From a checkpoint of a small transformer trained on Wikipedia: tied embeddings.
MLP neurons of a small language model. Each row is named by its layer, matrix (down: output weights) and neuron, and shows model dimensions 96-191. Each number is 500 + 25 x the weight over its row's rms, rounded and kept within 0 to 999. Numbers have three digits each.
Before each neuron's rows, "raises" lists the tokens whose logits its output raises most directly, leaving later layers aside.

raises: ").\n\n", ",", ").", " of", " and"
L10.down1365:479490499518481522505496462489504514544480494523500496536500484495467519505468494506508512501492436507500486501468554466508545474486519502509523508486507490552491482492525524486519516505570511503505466482509518497484497508494438486471526505459465462506544527504517516485529492480461481521

raises: "ene", "rew", "rick", "ore", "ire"
L10.down165:474507571546474534505515496488492528479468544518547511516484517520472545494467497492506518509500491482524476471521500491480458510521489553509511525535450464513475456522451445462515526494512524518461516484483499546459481443502470517490472489516506552513509517494522487542476517501521494484

raises: "90", "95", "92", "96", "87"
L11.down624:491515476489496584540541481479471515502546510471482498507449480514487499522514515499527487471487509522492500505507510519488548470542508475508490484541498494465511471463503468469506545460502505505493460457521491492492508502463531484457505501521508484487518505532501500515480496479494505497

raises: " episode", " performan", " singer", " album", " singles"
L8.down933:477494475507463515496464535455491520514517493515534514490514500504493496538515530502513482461513475471463521510547457540517491514500484481507524531484519530529492487474466507472527503493510550455493462508470488502520502514496494484473488475439522495457536503531497532479512479558469513541

raises: ",", " while", " about", " however", " that"
L10.down493:479513443491533518511486527494498513545504516497506481537477490517488499464485519519518480507497501475533510529497488491474530509499495461478517502512479564512552500521468508516477491446504530514500520533532452479527486502489487503474524484496498481490526471517524477487527499484534526474

raises: " the", " another", " a", " their", "ict"
L11.down733:484500472539490502491517465488505498513513525511532488554505522535473469437488475471478526517506543479503480486507485485499469519509504499471490502480468530522485503434466505506555479496492480481505497488533516485496522524495521491499486482516530500486486534515506532482532512538522499494

raises: " of", " Western", "ements", "ments", " Northern"
L10.down249:492499499525513450538481491490513526528475482487480462493528495507510531531518493517497487518469526497516485532514511489489473503501483477532466516488498465466501555479486534500510453515495487480493471470506500528485460497525488521502557514467482509482497509543536479517502507510531493499

raises: "'s", "’s", " ISBN", "'", "’"
L8.down272:488489502472527489509507485499547514512481460489493561487473528564515517540449508490504462519469519520459543473503494499467500522534497493521467492504542500481476515516499463541524513492445473522493489505459524493505475496489479519414506482479499488454481492475479495476486494490548495509

raises: "22", "17", "09", "18", "23"
L10.down986:483511506465514518520491496529509506520493497499530501513540476482478528463468515475478501498478476515490537507496495504469538505519449502485497558498489529513505517519484538495491484525513540511569595518485461477518483476502512489485483482465436493485478502489478496478537513507512515479

raises: "ward", " provide", " find", " maint", " have"
L8.down603:489493499475445505468481484525522524517515524485467501477478497507475549500430510513522496533499521494482462503532496505533529487453519515540495487468486543520481485482522512478517502469502536519502449497530513527501518535509498505507540535518499501490502524522493512493544513489481534499